Weights of a small transformer language model.
Size: 5 heads of 32, MLP 576 GeGLU.
Architecture: RMSNorm before each block, rotary positions, no biases in attention or MLP, tied embeddings.
Training: a variant of Muon for these matrices, 430M tokens, 6560 steps.
MLP neurons of a small language model. Each row is named by its layer, matrix (gate and up: input weights; down: output weights) and neuron, and shows model dimensions 16-111. Each number is 128 + 32 x the weight over its row's rms, rounded and kept within 0 to 255. Numbers have three digits each. A neuron's up and down rows have the sign that makes its largest values positive.
Before each neuron's rows, "fires in" lists the words (lower case) most often at its 100 highest values on Wikipedia text that the model never trained on.

fires in: "named", "called", "top", "eastern", "had"
L2.gate346:150116057054135126048155100120156198141108184128144101155141124121139104140129119164083174060117111116127110095106112097184079167115082118167191156147059109086144082135113162158160060123143186144080099096138137164123097114118112195134153126121131097142120126143173191189127202124141144105
L2.up346:169071115121074078128120198066160080100124158146130107165182125078093050120081125176085068147077146164130116117127107126178114157125102146142197093080095085118154140121164152147133133188158164128153134105145117108062104140138100133130119072091125118118078110173150127155103120150166092143
L2.down346:178152133111104136169173104122156192149150178168132135116119141152121155105077133127125122133059151199168064111085162144178147194099145145093142106144133113192101170095160133141092162137129109115118174121100140157117163147161165113133107153131169148147207176156104123159065120140122169189

fires in: "time", "years", "year", "life", "career"
L2.gate425:137138133159089168102107113176127181103098112087126113123125064146181089116116118112181107170149122141209125166136135125092062130124117174121135123148107091176104160103139096185111148093093108093149108075153139100124070092097120104217147144181149154132180101099156141126097113169085077140
L2.up425:159153142117083166094111151191091124106107108110126122137162121154158076168114129114132124118109089153167164128103136121140135130133128162093102165112115116116096165118096125181173151114160171125108128122149189134139122149127100106150116134200180144115176181153116116079091087168121155135
L2.down425:163122105137073190126149168115135178134143125092133118184097067071128103161134110139117145116118092127187122131151117071153129167159105063120072124132057128126094197121162142155078156105109135113086095137147159131090100120148184109147117147129161135167128126111199129117070176134203101113

fires in: "such", "same", "hot", "hit", "ahmed", "par"
L3.gate197:093163095086118181116092136116140139182132150126131134128081157160164112149144138123127116124127098212085087101083216108090107147123119091162136119151105172183212110095134095107071052143185106110169125096125075190137120126101088159143152139117073110105131128081102069108136111154110090114
L3.up197:087112118123079229114143143138119131130148174100174147115092163101145129116137124173104113134070093172085117086068146104049140157129132064129146084105115114085211082131131147127154067139150100133108166096150126218148080118169053117068155109122125113013115113138146089108094161147170154162
L3.down197:137171129188092131151142130093147135111144126129124122190162111082132119143093140151129099139083187155066137181123093109164105150085106147093158147208100116162155179066130089136121125104091126135133183141197131048118136097147105074105181148097157158145128069097144202156114142097084136123

fires in: "it", "album", "hit"
L3.gate407:136116146139121145141076128134138062169119103196104133157119174142129131137091176134093169120032130163138179146133208056182110150052117096118087152126176170101132097127156135109109119080115152153110077135184125128085122078145157157137151122112124137136097108105172105105096192178153156093
L3.up407:218111093126101214097127079178080098129083117122200175060102167071149174067141100139169177129125073183126155137086141122170120117107158139206111144159161158157162109187068122169122118126118124151113094184136151113126071157081099134122129145173153095184135074161085131131146084079123138115
L3.down407:162120131111148095148134140205139126141179184144141146128109146115107097127167066077076090147123136143103151145104138162135184128129128079144150105127135138107120129154098175103156143165092131160146113122098134092110151123154127063113177139087098116134112093133094156130178087136121073132

fires in: "the", "theatre", "it"
L2.gate429:128124139130177183114123162119126076145136120126092116206142162146126131089160133198173124117108185122132113154096201077156142090186100115110117098091123105102144133121143107071140109135139099166108208134149104125079145117098119197167078082180086113163149087149121092119149107161153135159
L2.up429:187133094082165121126141242133122140150157152114108162080165152117155124085181159134146093160162131143133129132081141122104123163129116179150101108044124090105102094159147141074122112131112124118097114133144139078120117149114072114153120134131111186095099103134183105152115129136078078069
L2.down429:138073096112155190122152148152076165182101099138171134138095117152161112125147163101169071115110167103057130163175128167109092080147141153131144146130167116194127114140203156135135102051137062148145110133152118049123098059170122133140147138118176088125122083089116130110109133126125080089

fires in: "as", "named", "called", "announced", "renamed", "before"
L2.gate358:188109152079109174131124143054165104135102136124154187062079112121175116160104145132115136152203103126117165108150096157162079106124120157073071174130134137136118143133115104204155084137152144123178169115047127114158151158123128154173095150136108193080136131129144126164145176142106127114
L2.up358:172142130134119153086157173125160140145100153070127187133087131075127136127082123135052088151087079135186209094161168102163194151119097105073147168171134106141143096143157174166161140110163144135119101105094138079102095068081080066118113143134139170126129143123094164170149134177165088124
L2.down358:112148179106121156136186151094165152110127131143149123129103075165133138171114131159106098057048156132103143117094145152100154126104137138089130123169111138163204135086096087130137110059128127122108153137103087139096130144135126129135130136064133095122066112158171152159113130195141139125

fires in: "first", "second", "third", "fourth"
L2.gate353:145063158103094105150125175169196173158127130076101142159099137132140093071167161160117080130074100147140134182142203087162129163128110134127158076168159144148058119130106179108140134105190139094118138151158168128087173183111131160177108115113164129118118058139133155160153176217120120095
L2.up353:123125129085066100120136183123115130187136168098113123113122169102183096173157104129093109127135100072142104115120119145168146165081171136177162094129153142083136127112169098139164157111157121159157120164128171122169126211191119178084183156167134117146124123126085149134118158142158101129
L2.down353:194136097174132091168096148173119152143149189098144133080112161115204111165164125195082170121134085151131158120119090134151158126103120173155149082079126121089122109125080120109121091190124125150126153116142201148133165139092134131139150153103130112116143157188163097125135126088167156122

fires in: "time", "years", "love", "night", "education", "good"
L8.gate199:154181108178096159109092149160190128110116154144079153099138082096120147124151116129169092098113076093189134094130119121149123179139133145170143127179131099168077125118130147150174159110167130147108137169198087109093098163125141139122102143135134091109066130139147085158132103091150077134
L8.up199:112113121124132143168183149131135144158138110102086137129133119113158147083088101090151090082163093110131100170162072144092118102107102152137159131116175126167066177140062139172179170131197149116128104091148119145155075142092076075141093077109143164152145147140066086119110173154151164070
L8.down199:139114112241189167109167089138108152181190095200161139051121150100135176140126098209157154109166116121150096136173142189108104121073077126098156140113141156107135129156129119135104091145106110124172154149112119094145130104122108135144147116133133132140131106108165073133108069104129074126